MLP neurons of a small language model. Each row is named by its layer, matrix (gate and up: input weights; down: output weights) and neuron, and shows model dimensions 224-479. Each number is 128 + 32 x the weight over its row's rms, rounded and kept within 0 to 255. Numbers have three digits each. A neuron's up and down rows have the sign that makes its largest values positive.
After each neuron's rows, "fires before" lists the tokens most often just after its 100 highest values on Wikipedia text that the model never trained on. A number after a token or word is its count.

L7.gate172:076131097087101132142127088120106132129181145172147086096103173156108069075150167094137099104090102148131125133129132083148179153118119138104176109136182156130072194144138212154068118134071155124142104096131161098153137133130148159053151061165169155192138132088126120081171074120074156179092071144093139117152161149091121131173127127162122122119130149149085094143126133125092104197134110153150097157150128119099095141128083131091145106150115108158164138168110084151157098129152177117081107150107142074160125048142116132144048114124141096131073155097168123067126138172133092167116139136138116141117141150153083107097096123072164145197089145182121080090163157124153130129115132144124067141109139084149115139130098137129152156129182105146085166184123151116133116162113160
L7.up172:153183085072119154102133107084127142069148109138133090108139163147141143088159062097222110140145135179087138125114187113107168139106093129128141103134160150123086122103121168112134111141103173108132154149106196105141094076170106122026079107158170144177173103091067189141180123125094154102126056126118113117149201107135089163149103110094139158140079111128125141134146147127128142246137059128153132137170123133090099108120109104184122129167092117148084157142130164049143168142140105141117117114151131152174130054098129103142087155093112105106122108088124123105113150154134122242107144105178131199136153167169150109100128139094124128163082112154117157126133174157120143110122116123109091109148100188148115105162149106113140147124137127193161201131127159127132153107135121
L7.down172:164157138207125155153153109107143087101125085111153152178116116158091097131205157132198094135158110115136149113117167128131100172171111169095148094124126141153206066133114083110094107122061195174176091116162156030185122159106076112154109105150087139126178156160199142136096111137121117099137137068181165119116127118098101116110104103079122115121149192056148101096155127215112123232142135168121117153148105121098152117125117137070150166123128123107114110097141146114159123186135176133140097095153074105150135108064131107116124096128080179121087072124129072077089073111156145153118187120121103097105141066082116156131128170082170115118133144139075074116140133071171081135078077137113106152138152131140096147138092142086148146145109131128146213167208163076111098123134166
fires before: "==\n" 20, " life" 10, " and" 9, "==\n\n" 7, " " 4, " ==\n" 4

L7.gate1336:116143092140187075150171128145120159142119115187109076134138119090112156167127121148125138150148144165079089133101119137140118173162140080114156127131101149105106121131114134130102102173095102132169112115148120131212144106168179113171127083187108150187120120113108127127116124133127110139152146185071129109094101120089088125110123129097213123147107150036167211076154114206155146104110071081139159107132073141154102156121131116171145165145163133084080177110122198120103110151122163143137107125139101083133167066053055161157195103141122122093132111116119096134125140137175152159121152157136121157170123147096113072184118091136143165149077122142081063133102116115122085098119107184141116148116074167116130140163178125139135108120158103165135136089097124113121089127130096
L7.up1336:087109137145118171145126108110125183158120093122106192071142105134154105113167159131154120109168145079107135098162153176133114160158110062117123119157107151120158152078165147102184154073111108158107145119129169148073128164134059117119133094122148109133106183101225111088145077138093096126157098091141115131102157102171089132105131074151156161138162103142157121139173123165083125098154157123157136131093180195079117097153139180111099126149111085107160193153176187082092100122180108140117152164086215067130123124161135153108087138172132151136153094166123147123132092120135156163141095153119133139150113073134135152146155094137097175145127159116099114119128132114084118157131122079119156094121168124147103127086159072153040137154187150136075149190173117173156042143094092
L7.down1336:092180149163103095147164110152110148105153111155109153161162156117169155157142139131137183123124119118095104080088182140161156144149175126110085077124132124171105161156119153168164172075105135144147124053139124166103152158160130127131063154153141120111161149166108127130098174094085167142123121178080255132168159142137094109091155133145090127183107053143120155157112118104089183108157076182174109081152140101107144092089128161084131185145106081060127070167159098166180144158154158122145072166109125126066122103170159181126136172123148122132141141140103103153166154116083132096121105153139132103148141137099135176122145159133156104072125111064152093180142140049186146050090099064078148035117117113107210085149159138133154084107151107139169108088154164135127119176148167
fires before: "," 20, " at" 11, " in" 10, " and" 10, " (" 7

L7.gate1030:078160140068111091109110162182084147136193077131157120127056159075127137120095112127094130113127097109120098122181081122104088030089167095111085072167100153156109147139129143155105139130060128125109124106154139134036131083097192116103130153121112173148140121133134059115142153148142055129097146166149083227107159104069125143140081108106113129156163120089160122133165090180105148188072128162102119190100129134140139116117181129092127134144154112133109133099133175185095151177109160149069046124058158078108100158163086136170187123071152149148102166036137130166112144078166155113127176124126131104214181127123110086102094137149122154144188143064159058116116178146114133174105118140127094070175139153118119159113123194095130132071128116165150102127191154151177078078106127
L7.up1030:113162176104079148127165128195098120153131068060144136108177139140170106132141136093120139117136108075150128137116150061136070068109125123127072079039055087228116083077106107095198119202125145111131140098146115161093131127151181161093097085118145176148145155154130074102134109147130152116148107141177121162098170078192143149187061152124119120154225141090112145137126141144092106182163141186133140073093127085147110150130119128100118152160136104142128156100123107143136159232142210150153113180058156066098067100186142145139137160108122150156157156077142153133108176134170116130102107157135094151147160111091117123108099125121080162142081091104150094143125104150113167094164118132150097113139107146075129130113161147133119080146129171140141129138163148087128127142103079
L7.down1030:146156129113113058111152083111116143057136122072107180105154094131115113175135177101167125111167132088087095118129128131212094103089143149134103112115113106148122165183104076174173064190100115097095133132112114129127163145108178134099153167110146090129131155176126110112104085089113143112106073081141214121169133093161124203169107133109161173144109099188158094145133081139114094151129123124108151159119126123157102051147125139173132164092114116141114122105139103195115185129132143122148200103126154122181125174147117104090168179138117135105146139107125152151111108152149149181156120074125100134120098085109178149122162166119127180098126103201139137157111147172114153158184160119147114082112104142102146191139111103164170115103129127147122103121124097155132117122143082
fires before: " in" 40, "11" 6, " on" 6

L6.gate1031:174160142110142145142141095166149122100147141097125131131068118134154154141125123079139197165099106079164084112117113152152109143116114075114156124147141175137145116093143129155139108144158075097153123136091185128128126173148107133140111133125130156129181146118170094163113111143157123152139108156164121055057112186101176140173153093101133183133135169102149123105130135091199095139131128132130110134106116105161152138124081167074170137085142072167186132139069114135164169149124177135122075121084150140149168108101124092114104130162095136159065126097096125124133096125131090051115104102112162115115135128157113152039186172152174126145106103099082078125153073161117157132088064090148146111124150142155157180082105171101144149089119149090096145124118088145154130064110159
L6.up1031:134136120105116061164116092174058101166179164173147124106162097066088188128137066155041162124123152129099074170117140196116115117179105143121193173191095074111132131126182089165112173124154114108159111142209087091117143119118102131072175155100148122060095097094043148062129162140162145140171138095134102061119097131094161110093135116158052175120149158078125108112106198176131178104078105105098113132150107131146150130114131144045136162187115133140150157175168149152096158096156071098157128083093095088136140110053105121166072155179114204073129037127163136146165145117073114172145142174114189131133134120153085086158163187103133132132137105170104184185128123152142141114063130143136122161149068109127145131124125153073097142134161086119121123126126183088132154128128159
L6.down1031:087119094150128153116155166150115043124148126143091058067077086124149108154120125137107152148104108126108082159109101102137087086169143107178157092129145167164146128129167103201102130122104112160143113105099151135130081090118121125108152068096109165066149151126114140089102141137189121175196107144080000087147126127098095119094125099125149137118176152108100145080131131128156144122132111066069096113133117102124162132091149134114157145104132136151060152094101172159108086097109135180094157101169135088141185141098161100064200117158128171080144091169099169128211100123118145163174127173146103133110127118119107154119146073125119120139115109155120126181144085167125155148077139182162118126121162138151099152094159114105170113082159120154116106177172139108113113110117145
fires before: " States" 43, "." 14, " Kingdom" 9

L7.gate778:150142134169147134119121097177108120096154149110107175123137121145155151068154071116137144130093187142091187116115174105114122142149127143179121162135135100112143169169117202159160138111117140112127168144136135157113144107147124054094118146167093143130152127101117158131126156104125098159166130108119118133122154077175147118178112083116075117164173169149155129158110119103090129151075122129111124104141138149168145146068140164203123132121108144236109116126072135142113139158144120136091127136128149154112131075168200165115059113159052112113148158155110125146166126100099111130099153118108091113183141165134149066127084133101116126131100168136114155110159136099171092155167124129097113089153155118098093080163125132143138089146132121147162134078145127131109139159181133
L7.up778:153145110075153100188104134107104088121122179145114088108157109133145133144107110168111132134105106184062106078182174176142091116096159057175165114113123161106121126147104182074072124131150114131082133151144094118130116117122088142115160103152080103168182122104092047136148126214066143123116139096121117139109106075139146118154131112096093122143108111089155149115178160098139152143139087137116128167115143107065168142124159095126065149190142131118058111159158167150152097075147075111098139077090117144149038080092093094117113151111202081135175103117130166129132157138136148100115147121188203110138104100132167101134185180129144134069141127156168099072049168135153130070136132187139111107108129151123140146123135163068145168078145161128133159083100159146110149151146142
L7.down778:140133176184134143149098048139141125148192084135084153099122152117172041133149142137122151111122120140143135059111068110139111114096115144104111170133199069153107107117191133104120165124142110157094117140105122105095160140160117150152092122048064136130133102143118092106089104081120142147125113153103205165099120143164118155156099187175139074106095172053113144138087060133138138153141093176149196106209135093166096099098144156080085128093118125098136110172116140075103158108141086156156153121069144185166160082160173120166113151135115106145118064149158160127070135061116177116112098128128074106165170121134081118116133123141134131099120162109112085129140156110183083080141166104097118133112136113121106123111143107130085144139099149151127143176066160161089186143138111
fires before: " the" 23, " it" 13, " that" 9, " as" 6, " \"" 5

L6.gate685:172119128142095070081111136137157113119128087148108111112112162094155133206082053109150124120216125093118097126162120135124084229099101135129083127132149139169111150173064140121092131172109165196095052133112199144194101087077113144154152122116099117120145064036053163112115089132128142095134120175110100139118142171170180162148094127120175089135116204134161130117124185126084102114123139125105067185146159114126165160103073084123143117109158122142113071116148188153098090064090116117117102045115115123086181129110153150091074089131131124124203158170128098114108168109166111108131109128131164133130135108130129131140123065104187129153141098104151117132193142178115114139134104164151124163146151118145125157128146135105125120087114093152140149095097120129189157128133146
L6.up685:095125185204104114119125163127127090133134106138138126116150095161119148130137049186179098081138107138134046109204207112128149090165146152110194195154073107168128078136114178116172123124145114134115139183110156151179112165124101101129123076095163067143115131132142202159164113162128101120150190158147139103058161102136101114131192049120217099100124099078148148081072106103218121095164128109128152114175071142175159137133087145143132121161107119130107166172124117144187132095120102133084236094140133113114132163114066069090137144098213087115165089109160100118113158131123154069134120091115130147109069130131165162132090151077180135082217109105082132145090063144136089137144155107130124151113086114119091115137138097158120120105144170110151092124181151066128154130123109
L6.down685:116147118146141145108102152139179152103105128169132112191133132087200117083099148167156154134130101176118145123088125172102086063115131129107124186138127143117125128112128157086140132127157097119140155119114121114075093120086080138140144147126144167080106179101172087151133147161147072138119091127155076171153112050155094099147097142153204110117122157076093175096133100127178096121112103115162132168143152087198143166096087198135161172118127108117177125133140068152164069101067146141108169150132126125140108080068103014136160172129130162181119088100167131112141166134177132114149097162167177101125088167137125109128088115150162137123158123140109044083196122136167112117130147062174144161153098136144131103162205057138151128168123120118101074080153101129151117133149057
fires before: " " 31, " on" 9, " in" 8, " the" 6, " March" 4

L6.gate1951:141081112140167108096143103125145127114161097090128120149150179077113123171156178131151108115092075125123107088129117186136130065086088162087190159106085139169108110064139124125103079154059104136128122179138114137137132102172095206104127156156108157132211157152139095120115125102158129116092123130165136177082084089121083062049090128143181159164191077132129096107171168142100144101104133103156111108112193080098169126132099184097104148105168145133134087082130078074128068110113170164106145177033113108114134143126099087080125107132104114124159115122092150125122121135117164098146075139119107204150081172165146056122120071103091134141142143163100159117114131119132165135159138184119144152149158110137074134166167154101107075071112074208110092102134121096075075113147156
L6.up1951:133131120198163152081156125080081150141122196123106177146110172124138131158157160189174147197167154130169149093124115075117070119163124141161110141075079129168150163121174170141112116111166156173159151069162125180142162124141150101126101154142205089144123153120102177113152123105113174146149129132130145168157156123136138141139065091125127166129113122091073159111152122135102106056135184199157105100075113119172116187146170115124130058147083089141131086115148118137075107237135138119168138135127167107167116109170110143144149080125167159132135102157151074132157129113120123176091141160131066057143055123149092171124105105212090094105126129077109108160107113174150186115118122100099153122150203130150106137197139088164128145129102104144120113129143134122130115081140103
L6.down1951:094134139079084175176113103093076127152141138094110112133151107143146118178134129113139172108164108141134080091135132087091094200134130152124129149141091101075163145133115180113102108150166180100109177081137134213147141154144103136170144195169074075184078165082102089140105088088065144120167116103125190106190130117139161140093144176061100102255110085137088157147130166099135129117121135136081104107101089092130111109128156122166071137092121107105177135156114103118171168107107120174072174104173139077110111108181106153123155100124163148132112124114144124142134132096124124117181154113113074084170081130111154098155117121178135113102151134116047167108092115023103062061118097101145104170098107166123140150148162147142109147081126137085163133142166154128128096142142097
fires before: "25" 22, "00" 15, " in" 8, "40" 4, "30" 4, "," 4

L7.gate764:130104120135113117146159161159137164166126144157098136063106121155137161140047103147165204128148077087179131138152184124144102176082125103178154159112098086161114174093106097141078110168126115133139115080113121141106123150151147102176105112092100184200095159112131134129118110141076079170133187084208148127125070153119104089114088109151114149116179091065145104064070128154044124132156144113117133113107172117161181112103125123165119118113080112185123105116155136130058098156128137140131164146064089214128125124087180131126116144132107129108116125060127088112146140153140122111119141214137138133168149132183106113100173102151140106164146114139132174155067175120145139133200125111078067075194114140090110136084065139111123141148124153067112159089106109166139124133113161
L7.up764:148130126126117131143092113150130117167140166123111079060146147142114089111147111109166161092169177169144117051150117145129111133139108094169115153155137098134126174095126129142112112119145132133149157095096143121216163107183127128149100149119160174162084104120130141108150130124173119120159153120116147144110189153120176107174112137115127111095095119130176094160145112116156121122116098078116090146126111095127123151123205116165133127148129200126012104128153076105118109125150136093104150099123074130169121128057116070086147097121222099125132134114099109147069095117118122186127055186106124104127138116080162148131112175159120151142115135151130116160134118143179180121185133096109105065117086136141102166112171142089129011127093123132146106164158101128110136106125103
L7.down764:209108162108191148130181124111136171141111118127097115155109119143099086043127111141147163178105110140128144163157156119164133128118061118051110125133110128116157192151121127150114164109086162175153098100130106160141149099157114099107203094095103122146123136180144122179169104112159090144153120130209255092094168169142146118187147147122152138146198174069099083167111145111135138154161134141108098133130157179161130119175107105160164108078125086208151114124133146120131034082111155104153134094130156143115159138059114161100087100118125153119135171096144129127118113125048112110107179124134155144140147123140112168157182149135112181123093100144148133136132088129115136090188042163122116128092162136164055164077074157144087156186115129092162120160088118089104181127123098
fires before: " States" 26, " War" 9, ".S" 7, " Kingdom" 5, "4" 5

L6.gate82:124100150090077068102153095160155141138107094111122074127138125143225110140148119122180163160102120093152160155129129120126112147136139121129143116092120130183128148176129179118201092160109112133106163071195150139123126138090119054066172162149081161154129100092157142125156077082108105090145131122132119131165141099120099058149157103125149131170192103128112096136143163104160071108150127176138140106129116092154149144125160128154144135186184155103131096117144092142135135111167112111155167081076102148177181139102135065136160171095058158162085131180077122123128109071116093101128122146116060153117119089085103114091158118084114119150140146174131117171137126144109114096169156147109185092182101133152126149111146128113095142110131179075132075122111057069165159118175167
L6.up82:128206189131070153107088139130139135155165136113114075134079106126148106111159128077117166163133102116103123128150221110142145134110141155171078126103168085161088097096114164150078077128155143147147120143084150096135115148053150080101164092169163125156121149169145078065118091040174064090145152179129096172121138155111112069147121137145074106155099121120166123128122112153151145156129104108177121139152205083119136137067099108200082129137135118125124106090143122139171131116200096104103117111151115134123123132114141119124089094104077120160066133156127160127131152182139124138096141136200142181195141134110128135119156085067104122154133114097161165123149134126112099019134125106103102115126064095147137126209126124146119119123125144096084078090106112104073143171127167
L6.down82:109153126118106122100114103149150117114170158110156100148142110127167123137106126112148125177156126086133154174116106036126088131087099094064141140129052153216106101176110190098211102095144121129111161120128129068110156119197087088083136127140167103140135129140175130155054132094118082126168140095075149065181121108115155066137157101177139131132107116089139107120132114122115090107163038136111147150124083115118160113127130096180129169198120115097120128138154114121140183093144146121160136161136116115173221122126078171147055107106156150146120140189102105099110113219127108079132096091134106132115066196183166137130160109185142079097123153133115088171155137101060162134137149100132108150126101154159145088111114146115187178094142126122108102097107134069036163092117137
fires before: " " 51, " the" 8

L6.gate344:090188126115087156118123147100108136163173131103117136113146084078080136143133136149131192147117128078090157109099136167138135138132170136150124119116089163099102126093037149136115188137159134080107146135173126108098166076192114108145200104137065146133094138143137165086075101142062105151095101099166139139105147112167119091086128135143118123147139120109123109092122123135055104153120163111129118102123158130138125193165122124233155148083083117129093099063170143127183075138140122089128156114115087100074144124070118103079108147179178142144163084185173175128167116138145106107163125132094135119222110151134191178139168105121121115095098114175105123086125120136177133141129140144132140055131100097055156112153132080126097152123096070128148186105069097153139086134110136
L6.up344:155209092087135107131099129129141250135092075123078106111156092128159118096132205168103111155112184126080142105097128182126157152149121102128084143182117121111118148157113040124079148143165089133121157107149160166098127155119155106087110065105141171114161158130163085088099143072066141176129107155138128112107083134169080129109116081144077128180158151125149142112119096176091164079145083168153122162154107158176128097124126156154125154139144182152155178149130111066160076145143146081123117103153116172113145119157135106128165158126109133090119087160139133100109131055093131160148154136139123142102106076166160155142086118092131132119158151119167118131144107077088122168168069152138205089143176081145127142092156125128139099110087117139189137127130104128121165145118106
L6.down344:152155082100078095113106161150142187101092115117109107209104139092198178138116145080109176121109118108112142149151127120129111117186149162104119149161134164117166136090151152084123086178143113151098087182081114111141125107094133133130126143136030107124111145141191105104148077080093143093128161164100103097159092129103114124087131162147129131126144117135082105112111093091130134174151135155149151113117105149191140101136174118039068128100175145138150122090054082119099113208071151127156059089159103152168116141138179112136165122179174218142123165146145121135186152145065129156120127123160123167143103052115134111170157106163127148200105103140150118130121145165127103062172134092143194087173150141139150127109085157166168140106121149106139145100185102159097192138096074
fires before: " " 78

L7.gate792:145181137072193115129168122176089043114113152107077095107138153116170099129093134178163074177127116166110156132108131107114107114110116135120109065137102120174147120159122082108089115089158146145139161138091129097148154088125055083134134156182106134166141157141173069132137122092122110148130182097141131109068103108123180179162129221093168077093124136144136171172176143091107205141151182106124074143161148148137124150125138158180110146184114128150090129097178119139132153121140090168151134114141121130203170109198089103115188128084069136130118141139147138082167103136096100146138117168116147104168110144098109139128096131145099204094113096185129138074130079117156121173127102079140143081126093145112126142093151072083128061131107130115161066127129101095100115138146108
L7.up792:135140136099165102098172108157148116094141179131071090134120192129183160109104140164110117153128157153149135133118170113141094171110140134136149108129129151129058146141125100120066152031163166135165191093136155157079130171139107093143162185148157157156132089140182083113218145112131072108157128119136155102087093124106166117116102179124126147157135176150151134109175129135121122129174147107137099155155156175140211122097140128098053098155130140109135108127163115178130091119160069063110157125146119165138137080162108083110130134142164182150175157135137148078093134115141103172182102123107149069164105115147070133141155167092150171091095096111110104154110099133144074165160108082078072044109137146118135133124151131130120153086153130172124113155101141117103117116161131
L7.down792:097118120125105124161135124141138082140137104165152137135140122117153140142162132076119128125127146123156118109204107114144099106136081127199118139096098167107164159127205098133142097170136111125108103124117104140143128095142105126114168070110124102096149139099159171081161068144160163132138106129134255167169153131125097063169159114119073117113164086113106132153122169154130111179154089165128147120132135053102127138100063183212149140114142115099146153113127109168100135139129137164113076161158104111130052146138144193146145134123123129147102132142102129173119140138141162110115149082102134151152134169080146114109121137139112094188151092162136111140100156151162117135089095154123072123127124115129147184106140158174106118154120154206127131096196126156064105108139071
fires before: " the" 18, " as" 16, " in" 13, " that" 4, " and" 4

L6.gate2012:085096042146130097090134154154159134170171092074140131121135125099181152089136154110181123092122105177165130154110096178162144153128123166145117152136148173152151146140131104120110121137134156131132151127059100082135054124145124101051170088093088129191133145165126100069182151142136095170122115121071120066142047134100142136164108082150123124143204161091141175111157105153110138123147110124169187102126173137085150115056107091108100092124117117142137136113088147128131137141083103110163142119107179138105133139111151145113165153123116106154118112111115138083164143125078108137134158089158185098066142209169089146133156146160107104143096116116107124169114123102093255078185138124137142167146173133090138105171094087045159098068106158106123102146077097126170140134147140
L6.up2012:156151131119165085091120121153209156128184147103084111149188139130118145070099104166170094138089134127100133097069178168158073119100121192100165166088111109121094116141144140141116084115121128082132176141142112093139124144063109133150180108141122146123120107126150092121153109189151093110125142148092148081155138065107166127096093160145106059109079158133152133148071130133137095095098130166119123097124168143112129075153145160112141117151149147097127138063122093151142145122130188098142138113095184136136126079069083151134110144136112173121066145131136133147108125141089081134136172087109116101183167115126074132183175121173128132153096129123150134109113043166137081109146130130175117120115076137080162112197133129164173163116151114137111127154108089155074182113120111
L6.down2012:120167162084108130179105114114144150111147112063116105161047047070163158084099155173153126136127102105112196139144167086180130154160177116135083160138167124155143180087149172163137111093121164131149183144176108125099128116133151105146091117159151124135159121076141157108148153123093130127208117135106140092143106143144086110086158096124123117127077102087119116122128132200165096146169120166096195148091163061130102185124205103145170140129123140110134129128108079149109088140109167090127133168079159172103072073131122136147085138091142172110134166133078100098165050165139167150139138163111089153118112152090087152122069140155101142123060083116157164163104107119125144154160175130084115122110132080128119122124071113156142126154157125092099122133116151116117141165125125
fires before: " well" 17, " the" 14, " a" 11, " it" 4, " he" 4

L6.gate1434:083196195077088116177135083144126109116150128103141103121159134168106060087158098166154097091138148103126105192110145105114109079112118125078073132127093058153147147152122097087080127137129154149152107148148117116183084158138128155175123195110171143126105151075106083131167103143158105089077146102124158086121203166123181135166155127139148086172089076128158128079138085096100157102112110142168170137131135109131147114173117123146055126112123103097100156124084098086111112110150085071122116099096166124118109148216098151163125099103153128147104170089029132056145110149130087151072177104122119123084100134140133140118153114156155148144149108139079175100124088158067151114047139141156074188155146102132148107107115185137119106147116129131128153121102230161151124086158078
L6.up1434:128079159153126118117079055148085167135133105136078134094104144122114130169124100136118192090097135132120121129139119155179119129046145100128156130122100175079179128116105130123178123129136163174131111120134106138153086120131103131121146124102103204143084175168134173147152089099122110074150069146151212078053130127163207116136134102143174127095116079117174130148186133068129094145151137124150098120139170128141099097149156136135137157165125134130179164164139129126129088094080121091144147139120104092143089116144095132149168154113163127155072117123151131109108173077132175078092118094156103123114101138103143186156095138162147119043103073104065171090106175114114147094117129126141147043140149167113100116141181161132169117091131067162135121127166157105130118063151176
L6.down1434:194095158104157130155159176178124155120098121106119162142079176113125117091127135160092147078159128120105131145147116136128084146168103126124097112135148095159154110123112127169130158137093074156061112136164104130133137246192122155112190144160185089121126100128118122074130155183145104108101133181136194108079171094102155146167149105102140073123117208139106114103131113154068112135091090113116148082115155103183163136130124037176130059167140150100118142117140125108172114117124101113122162158169133087144088129118077114139104143117110165121103114167112141151158147126092127121139137159167140104158147083091123106132109097098130152162107101114142181148151152131156168116068154137127133172145140124145131200083170151129130187120096137143127163165090137148155088064123121
fires before: "-" 28, "|" 22, "The" 8, " " 4

L6.gate560:132132161120161130143117152172121119197121149187208118199116108118101126074113123109144138143141163118098016099153106106087111112136147091152132129135144137127140153109150110112134153161150106186097081121126100175137164171106125139142078114140117102084056114147165062146115145177101068084118101150150137113163120174100175164151101072182123144121107114061163090115140135114080147168159129070140106203098145150127078082153137147161038163149171128102170085133106136100104156068179120166112134133081221121070032130136170118155223144130091136095108127175138159189159066098085107151100123078125140118142095097105149103111159102155116158176127137130142125127147119134125128185097160126069160147105141117177092108099121113113127182159156209164096116041140140163134134062144109
L6.up560:126114148133153111131211171147166108131118129146126130144090131166156117102124117139106122105057143098081031139143138112091117114143176172124107084124137098145171104141173132190070192137143145095113061117080166122139138121101114144190164123117158119080128173133190104081117094170112068070145163156132137157110122119114164104177101085155127078161062126130157168159103095050101107134205126077127081184144167149073076107147124158188129127100145149100136116124124161110105132107128115146135158167072119071121105178124095153147178156137116144120116147148124090105124034127088116195130114101117143134122087079112137109138138165142121109102131096137106092157173148149115137099075152111090129194145217111122115133105131162115138154116159173165120071091146110225177171103137194
L6.down560:063129138115075130131130160137109141106080122099101121139111109127133113169129122128149105108089155057134046160114149121133098162139109184140107081100112166176102133096143111148158116166152131112090179126139122153117185099139121138154091187161078104126112091175078164133175112173108146046124159117103196110149172119110182176123123079123150124151160074069153095081105088097115093173154147103101102131139085102070083077128140107146172070185106109086162160123125217100144142057178139099117148144142141126093143116114095179149169139227130142156162138121106080163166108101126159144153038090108128141125106153113166167176128083139155076153163106080133130147106079095148081178121099092065183081126212100092160144088130105137185117159142091159122084162161122148165158186110098
fires before: " in" 17, " to" 13, " with" 7, " on" 6, " at" 5, " for" 4

L6.gate253:112086130127112124168151131070153155150172112173090138143105103078159138109059134076090130131113106111106074099152124155125108187112063121110086126102145142110110125064140132109149098106118112093119077091161090147176170176153168157148122117118134096166133150063061128136153147151096158150070162113092161101117097152180071050074170077131136120140156137154105150138117149091079126175109189190102125111144091117108101099152082114036130138068140188111156141144093132083103141131151188115080079167149197135040107190091123110101168097149090168078149133169091136154092119074054108100133093141090157073136114162158086131100107122156103142155111192126098109058135131139094128127115138105113165166111079102190148159159102129180119085156150087148145121161125155099149111120123160
L6.up253:103101152123136116181178153145134193122194092106172167140103121089095127095167171134088088151114167092194070094096152138179169120155140113097130121168113119079113050094080199139110118083096153136071115084099121219139132132202170200179169091175158110075135125157094169115151120152148077098133155142091154100116111109174049136119116163157138096153129133126158197145094182186138092119129095165148096104181121168123125117123094123104096160167146161161074127080143135141045131117097169081132159141101154097082121174152089132108167120111090070143130132161132142169126142110075138088161148116092151105135149160105109188206077121174124161157143110112103170166132148157144112121136094116111160181103116141089152141090168141132117149161108129147148120146113176134162110089133165
L6.down253:130078149137121109160145149166160129055151085160168109220104156101105110127135125110127154096159141139168109097140143160103142142138195152059104117122095150124118095177139101075129077097109138130114114094128049230119102163199170117133139169166128103137097202183128116143131097056142126078128133121072229070195070127131076125162165137142095180170162125100133123095093142116147127132121094152128075106094095104119120145177124150093103095184143112085115146122130203107116152117087167174159152123069117112142182095157163124112211129130073149173190131214129147112107167102128096109114109165134093133130142152113123107127129163164194129149102136032073102120133128116111128099109158138089117137074156133116139153158142181142147148107144114142109185128127088130148112085119200
fires before: " (" 21, " |\n" 10, " and" 7, " /" 7, " in" 6, " on" 4

L7.gate533:184111110142108099165186119075065042021109167137130138117092143110144101113132135123137113150112145128102107091138127093143123117139122122104127120195114138117167123116095126143135156090144149139116125151122145161125073165099114118133140151126059080127113174156094132156107071205113093118149136122151148143108174139066171174088094158116115160139098120173152148139119161118163136097124153065134128144097109153120139171094131129109123035155127178089122122091151119148052106127136082133125137146132130097170107086111072112081090126103095146106118130192110070173141105134121107132108166135128141089112167055123112140131181116152120120148154139160145174157137126073133152078111118158110106110152140164107118113102122177194098130100205096147163153172121119119139173085109060
L7.up533:149129122083115142215093133165143171124113092089072171091113165156187073151153131122153131128148202151106112163128146088099167129164099203143143098172081112097151166149161132115057155159058115140187153084133140150077146112155148108121056111186134122102135181120151114156151145179095140119180103142117136169095089116123124121169130170142042098163145098188129168112136181113104130092129109110149122110123177124142179124091093166111109104165144107156167170131124122147119118142191128171103162084153140143092146134135059087130130104174117095111088151122059158162098137131127113170053116145124095179161118125150056057110146175160079138128103138095083150071071097145140111104086144132141111145100184150078115079122166132137079143130100084152114136148198166113132191113160170
L7.down533:097118089175084196155131104130169106201128150157095188164150134150141158142161126100086145135131074156126159131141150125127130182143207151126157078110158055143069139147176115105143084148132181173140147116158139200041155218162116120152126150101100090117088137157163117080112182138132142190110162145175255125115058087143084127145099149183086121144159074149184106144112091073126115125100116121169103160168126136132106133100077114085064221103096093092125154129074110107151155183173123135137142135110106116145132072116113113172107113190164130125119140125114126091124134138131100074152043170117131117135125152050126153070122122171158085160144108103166098060093144181180164132086093163168139145110119155138157093063156145074096135124118104085166069081089152076087069122120162
fires before: " of" 23, "," 15, " and" 9, "." 7, ".\n\n" 4, " in" 4

L6.gate1091:168137172122080047124126069126181109178134199173151112076194095140119145110127110125152125139170091149151167117090157115167170093121114133139046184134100141152149125088138144102122113109120136160164169112143095123118120223140084087122170109126125161136169141126137174111137151115068113164118149108079114132185113142138114087159122111204095143089147164120141095138110150114131088153080137179149111072144141072109143135119073118179134148166161097102079124165084123075116148112156192091129072152107129104117095150121130142144124158183072150153101140137135103154122129124089161116100159096126116087112150138043160130117130100190139119152180085085119115132126083133161028136115129091092177112099082181000200153088142183173078143116165189154116124087050207115141110125148163
L6.up1091:126156147106053106102108102115098127071167141184076124093106110116141136150105115140118087138120147125147057135170087127150121095119120139142108179082107145100160143141074073170106099090145137157166101140132130077208043104121174073086144130154096135052105189151055145152155050142132111111114154139083101118176092177111125131152106118179149115137154158119090116121148097149110139116095125129104093119130083124100091152093115135187228130098174118147169109129190197111165179161135220141112121131077056142084145154120083168172119106121176166093123061083156205104101161153104146151127122094146145127166127111133133103080084188149141093147155120159194105122098153125081113148147130103121159192089101115101113104124110157103161086077180147080175125145112105114070158107124144
L6.down1091:111116143141090139154111177158131159100072080141148065138106066150171103072177094079123155129123155178161159134118114081137158119103136127147145158146127192212116129054107122104133111154151168159114149133126115118159137178127070101113035088109112113166116127125175122170058174122071196182144151135153210066177088158113104126095165080196056177102134129116125113090123111112129136158153098114103173038133163080126128122100134195157161088164136111124134101155102096176120109144140091102133139107125132092160159142143162091130200132131173097116121194166150114157148115067128091055174123139146182132116113195135167173144170141196122125140179104120113136140162077103087084144163085173197139106089086176172107151156176139107097109129138218122135129127146110058171121115160149
fires before: " " 48, " the" 5, "153" 4